Part of a small language model's weights.
Size: 16 layers, width 512, 4 heads of 128 (2 for keys and values), MLP 2048 tanh GELU, vocabulary 44844, 69.5M parameters.
MLP neurons of a small language model. Each row is named by its layer, matrix (up: input weights; down: output weights) and neuron, and shows model dimensions 224-287. Each number is 128 + 24 x the weight over its row's rms, rounded and kept within 0 to 255.
After each neuron's rows, "fires after" lists the tokens most often just before its 100 highest values on Wikipedia text that the model never trained on; "fires before" lists the tokens most often just after its 100 highest values on Wikipedia text that the model never trained on.

L7.up1417 [124 122 110 114 133  82 153 137 144 107 110 159 117 104 100  98 105 153 138  80 120 107 161 122 157 153 127 119 124 127 139 136 163 203 116 111 117  95 130 136 129 143 153 141 150 135 135 120 129  94 112 100 130 105 139 167 140 124 120 141 117  79  84 116]
L7.down1417 [129 116 151 103 147 102 141 154 123 161 185 114 182 137 135 136 144 128 126 129 146 139 117 112 120 124  99 120 135 123 139 109  85 134 153  96 138 129 113 118 116 143 114  81  86 113 117 164 144 178 103 124 148 127 139 139 131 119 146 146 152 142 134 159]
fires after: " ", ".", ","
fires before: ".", "%"

L6.up1444 [133 123 136 127 151 145 146  90 148 117 110 106 135 167 120  90 103 157 183 156 123 138 133 103 194 156 154 120 148 137 128 148 142 124 109  88 132 103 150 113 146 159 148 115 124 135 123 101 132 137 116 136 127 119 156 155 150 117 183 102 144 111 122 122]
L6.down1444 [176 106  98  89 171 194  97 111 123 135 152 180 111  99 116 164 164 103 119 113 137 127 135  97 113 113 136 124 162 114 171 136 112 135 146 137 103 142 137 156 112 157 143 116 152 136 111 119  85 117 117 125 127 130 146  96  97 100 127 135 132 106 126 105]
fires after: " |", "-", " of", "\n", "'\n", " More"
fires before: " |", ":", " |\n", " was"

L6.up1833 [122  76  99 127 144 133 145 138 139 124 114 114 106 122  92 146 181 174  96 136  90 124 118 128 157 152 121 170 124 129 120 136 134 162 115  84 140  89 102 103  81 181 150 128 139 156 116 134 127  81 154 128 125 134 140 138 156 105 139 148 116 124 127 137]
L6.down1833 [106 119 128  89 155 133 128 115 116 117 168  93 111 113 109 116 122 156 127 134 161 150 140 144 124 115  77 153 150 147 167 151 150 152 145 143 153 148 101 123 100 138 173 173 168 146 120 145 138 147 121 149  95 148  94 136 130 109 114 189 104 154 129 144]
fires after: " ", " |", " −"
fires before: " |", ";", " |\n", " |\n\n", " "

L6.up890 [106  93  78 110  65 123  70  97 135  96 118 141 134 122 114 113 157 117 125  98 123 136 105 123 132  99 141 148 116 128 105 121 125 142  84 156 127 127 137 109 141 102 115 115 110  99 165 118 127 116 140 126 152 136 102 136 141 102 131 133 139 153 184 102]
L6.down890 [135 106 121 128 112 143 157 153 151 145 181 196 152 147 128 137 105 110 159 122 141 129 176 146  83 135 133 135 117 113 167 136  95  81 159 131 134 141 133 141  94 138 131 100 115 137 115  95 134 138  76  99 136 101  93  80 155 135 123 161 140  92  79 129]
fires after: ",", " |", ";", ":"
fires before: "0", " |", ";", "6", "4"

L6.up453 [128 110  81 133  92  76 138 172 138 153 125 104 105 113 157 130 147 130 153 116 154 146  94 126  93 130 124 149 145 124  94 147  97 137 170 144 167 107 150 160  96  97 194 116  89  82 158 137 118 121 149 128 170  99 114 158  77 101  85 118 101 161 131 136]
L6.down453 [111 120  49 106 128 139 122 150 106 120  97 106  87  98 107 158 128 140 161 163 168 144 125 150  99 105 165 127 126 124 128 112 134 100 114 141 118 129 133 148 112  97 172 132 140 147 136 136 158 151 150 126 106  94 123 140 149 107 128 114 123 110 124 124]
fires after: " ", " |"
fires before: " |", " |\n", "–", "\n", "."

L7.up756 [102 112 122 118 130 104 142 107 173 134 103 121 115 122 113 138 136 123 135  99 112 105 157 123  95  91 144 112 121 127  74 135 127 135 153 115 141 125 104 173 148 158 131 102 162 146 114 154 138 159 133 135  90 126 130 124 104 153  79 115 169 155 144 126]
L7.down756 [111 138 126 168 163 127 138 166 132 147  93  68 119 132 165 106  87 110  95 148 103 109 123  76  87  90 123 133 125 126 113 144 147  75 142 101 114 149 103 125 179 146 157 123 151 175 132 189 152 146 126 118 117 115 121 118 100 137 176 118 125 141  80 119]
fires after: "|", " |", " ", "\n"
fires before: " |", ".", "2"

L6.up32 [131 154 119  88 155 140 121  88 142 125 150 124 147 146 205 125 149 115 168 133 140 129 173 160 146 128 133 179 114 140 121 136  99  96 113 119 125 139 122 128 108 127 131 112 136  82 142 131 143 124 163 127 127 121 109 117 187 107 141 117 147 130 140 160]
L6.down32 [129 168 122 145 112 123 116 127 120 154 155 149 122 118 130 175 126 105 124  83 140  98  79 103 149 129  91 158 119 135 112 145 126 110 101 136 198 128 145 146 166 121 124 152 143 150 126  87  97  99 127  85 131 121 127 163 152 140 135 114  90 132 114 136]
fires after: ",", " out", " "
fires before: "0", "5", ","

L6.up1744 [147 174 126 116 159 114  88 158 126 138 138 133 153 121 109 151 109 114 140 161 140 143 110 132 102 129 146 134  91  96 124 146 152 127  93  71 130  96 119 206 105 105 132 143 126 118 136 128 133 137 146 134 162 128  85 151 127 144 139 152 130 158 147 102]
L6.down1744 [109 127  97 109 149 128  91  56 143  99 129 148 115 136 145  81 130 133  96 163 152 101 121 146 130 151  95 153 130 119 109 139  80 150 111 145 124 120 137 143 140 154 107 145 149 172 101 103 134 145 118 147 115 141  96 142 150 190 173  96 125 140 128 145]
fires after: "0", "8", "6", "3", "5", "9"
fires before: " ", " |\n", " +", " |"

L7.up1647 [135 123 106 140 114 116 168 137  94 119 111 114 169 113 113 154 108 154 120 140 160 111 151  98 129 101 129 107 159 162 107  73 192 147 105 152 156  86 135 147 103 113  89 100 130 125 109 100 141 160 116 162 157 156 126 124 150 138 129 121 178 119 109 161]
L7.down1647 [123  95 142 135 151  88 167  94 139 125 126 143 193 118 102  99 143 117 118 150 146 147 106  95 107 154  97 119 146 101 119  99 103 115 147 139  92 137 177 119 100 130 155 164 144 196 114 131 162 123 125 135 102 104  89 144 116 116 135 126 100 137 164 115]
fires after: " on", "\n", " On", ".", " "
fires before: " ", ".", "\n"

L6.up931 [134 154 170 139 153 150 178 118 131  74 142  63 128 132 120 139 151 141 186 113 142 159 126 161 111 113  77 109 114 152 132 139 151 155 129 201 131 134 120 174 121 151 156 115 126 157 128 128  76 108 146 102 123 120 139 104 174 137 142 125 117  91 131 105]
L6.down931 [157 127  98 129  81  77 163 177 141 148 118 132  98 126 115 158 112 124  84 135 128 103 121 174 157 123 133 116  82 118  99 173 144  89 123 154 145  94 199 125 119 139 114 125 145 151 143 152 148 130 107  84 114  88  67 110 144 130 140 156 126 132 105 104]
fires after: " ", " |", "2", "0", "3", "."
fires before: " |", "|", " ", " |\n", "."

L6.up190 [124 101 107 129 173 140 110  80 109 112  85 102 137 132 135 117 148 108 139  98 146 145 124 156 142 144 134 156 147 136 140 132  74 144 178 144 149 110 147 108 162 124 178  57 144 155 109 137 115 131 141 128 133 116 111 122 152 101 141 131 121 127 102 109]
L6.down190 [169 172  50 158 141 148 148  95 115 129 131  90 169  86  81 124 144 127 118 116 157 128 134 129 139 137 135 134 135  97  54  66 106 164 115 145 122 145 138 148 133 106 105 122 130  83 125  94 137 104 109 116 138 155 151 175  92 168 105 139 126 132 154 157]
fires after: "20", " in", "19", " In", "In"
fires before: " ", ".", "–", ":", " |"

L7.up1346 [133 147 151 145 138 166 166 120 176  85 104 147 100 101  92 149 140  98  99 122 160 146 138 111 105 112 131 135  91 122 124 136 127 105 178 144 139  86 124 143 117 139 173 100 130 140 141 127 104 104  61 148 123  96 149 132 108 146 150 129 192 123 123  84]
L7.down1346 [148 123 139 114 145 125 102 152 128 137  85  60 102 135  98 115 122 110 160 128  99  77 134 116 144 113 167 184 112  96 150 132 108 157 111 116 121 120 144 129 138 127 117 183 168 112  73 164 134 120 152 144 175 122 135 140 106 128 131  95  87 113 146  98]
fires after: "|", " |", " Votes", ")"
fires before: " |", " %", " "

L6.up1781 [107 137 130  91 112 136 102  92 138  91 109 142 104 125 173 131 118 116 135 114 101 115 129  94 128 141 152 112 149 112  56 167  98 168 101  90 148 105  99 119 140  97 146 137 148 111 142 101 134 122 115 133 113 139 142 122 126 191 170 149  98 173 123  95]
L6.down1781 [123 129 159 122 107 132 118 102 164 104 147 155 116 118 154 141 110 109 143 153 129  80 184 176 135 128 145 135 120 142 148 134  79 102 128 116 132  62 100 175  76 102 122 105 135 167  89 147 137  73 132 142 122 130 120 131 126 144 169 109 120 120 126 130]
fires after: "-", " •", "|", " of", " Production"
fires before: ":", " ("

L6.up1417 [125 119 132 107 154  88 129 155  84 136 101 116 163 131 122 101 126 136  86 137  87  87 134 144 154 135 146 102  89 136 158 122 144  96 127 125 155 130 100 130 134  90  90  97 121 123 136 111 112 117 124 117 118 155 142 144 113 160 146 135 106 153 113 136]
L6.down1417 [134 115 137 117 120 145 159 107 148 126  70 133  96 143 125 128 116 143 149 149 132 180 151 137 129 122 112  98 109 162 119 137 148  90  76 148 153 133  90 160  89 112 135 109 123 148 100 134  82 106  83 119 123 173 121 122 169 129 162 104 126  93 125 114]
fires after: " ", " |"
fires before: " |", " as", "0"

L6.up1472 [132 114 133 130 103 150 127 156 108 153 100 114 136  89 114 135 150 156  84 168 163 149 119 140 168 154 127 155 190 115 113  88 106 186 141 108 113 127 161 113  92 124 147 137  99 101 112  99 118 134 133 153 105 118  92 161 125 107 227 153 109 141  93 101]
L6.down1472 [192 131 150 137  96 159 118 115  86  73 134 129 104 161 134 117 137 125  85 126 128 164 107  85 181 144 139 100 106 115 130 130 141 149 123 118 138 137 141 132 129 114 157 137 121 131 128  75 102 154 135 152 145 166 144 120 123 146 111 119 176 103 140 139]
fires after: " ", " by"
fires before: " |", ";", "\n"

L7.up1866 [105 103 154  55 131 149 182 104 158  97 108 105 102 151 150 146 112 152 168 172 123 119  99 176 140 120  98 122 137 118 148 159 122 131 133 133 173 147 122 121 129 150 133 134 122 113 115 118 119 131 124 143 122 148 135 152 132 181 143 100 122 124 130  88]
L7.down1866 [ 67  91  88 157 188 106 130 149 126 157 160  87 130  98 147 122  97 160 104 131 148 138  95 120  88 130  98 143 133 126 134 143 153 105 137 154 105 166 139 143 132 124 133 117 144 125 119  90  92 120  82 148 146 133 132 110 163  83 117 140  90 115 155 172]
fires after: " ", " |", "2", "1"
fires before: " |", "1", "–", " ", "0", "2"

L6.up821 [145 106 109 138 102 117  90 127 146 120 138 144 101  89 123 134 158 131 142  83 153 129 143 132 121 126 119 133 110  73  98 133 110 142 136 151 161  92 122 176 132 173  96 135 156  83 142 148 177 117 128 132 117 138 113 105 131 157 111 164 150 114 153 134]
L6.down821 [172 116  82 117 117 146 115 134 172 128 104 115 123 119 136  89 140 137 142 126 102 113 143 142  75 127  97 108 156 125 104 131  50 137 135 152 128 129 167 175 146 150 117  95 130  79 118 128 148 150 106 152 102 150 126 148 186 113 140 145 130 118 139 110]
fires after: " ", " (", ","
fires before: " |", ")\n", ";", "0", " the", " /"

L6.up1163 [100 119 123 100 127 131 127 127 130 133 116 102 101 151 118 151 114 138  87 127 115 148 118 103 125 126 146 136  81 131  88 111 166 117  97 150 135 156  96 100 105 163  87 109  93 114 139 139 123  87 112 155 119  98 120 167 125 105 137 126 122  93 137 126]
L6.down1163 [166 150 101 140  95 118 160 117 147 143 125 123 139 133 124 131 178 114 104 165 131 114 147  95 127 123 106  68 128 122 115  92 163 176 147 157 134 137 155 130 164 119 126 146 199 102 131  83 143 111 131 111 135 128 149 153 116 179 121  83  92 148 128 166]
fires after: "–", "2", "3", " |"
fires before: " |", "1", "0", ",", "2"

L6.up361 [110 129 115 136 140 153  97 107 128 197 115  98 101 156 175 160 146 111 142 116 169 120 116 116 172 156 133 123 131 134 162 152 125 129 120 166 166 133 112 195 106 106 116 116 187 141 134 130 130 162 145 118 113 167 131 105 131 167 126  82 128 117 139 109]
L6.down361 [127 127 100 120 133 117 171 145 118 124  99 147  97  96 128 134 159 168 143 119 104 155  99 164 164 114 108 107 120 117 125 143  96 126 109 152 106 126 133 137 134  93 117 151 163 127 142 155 118 113  62 108 109 108 113 152  76 184 132 156 124 127 120  85]
fires after: "-", ")\n", "20", " it", " ", " |"
fires before: "20", ":", " ", "–", " |"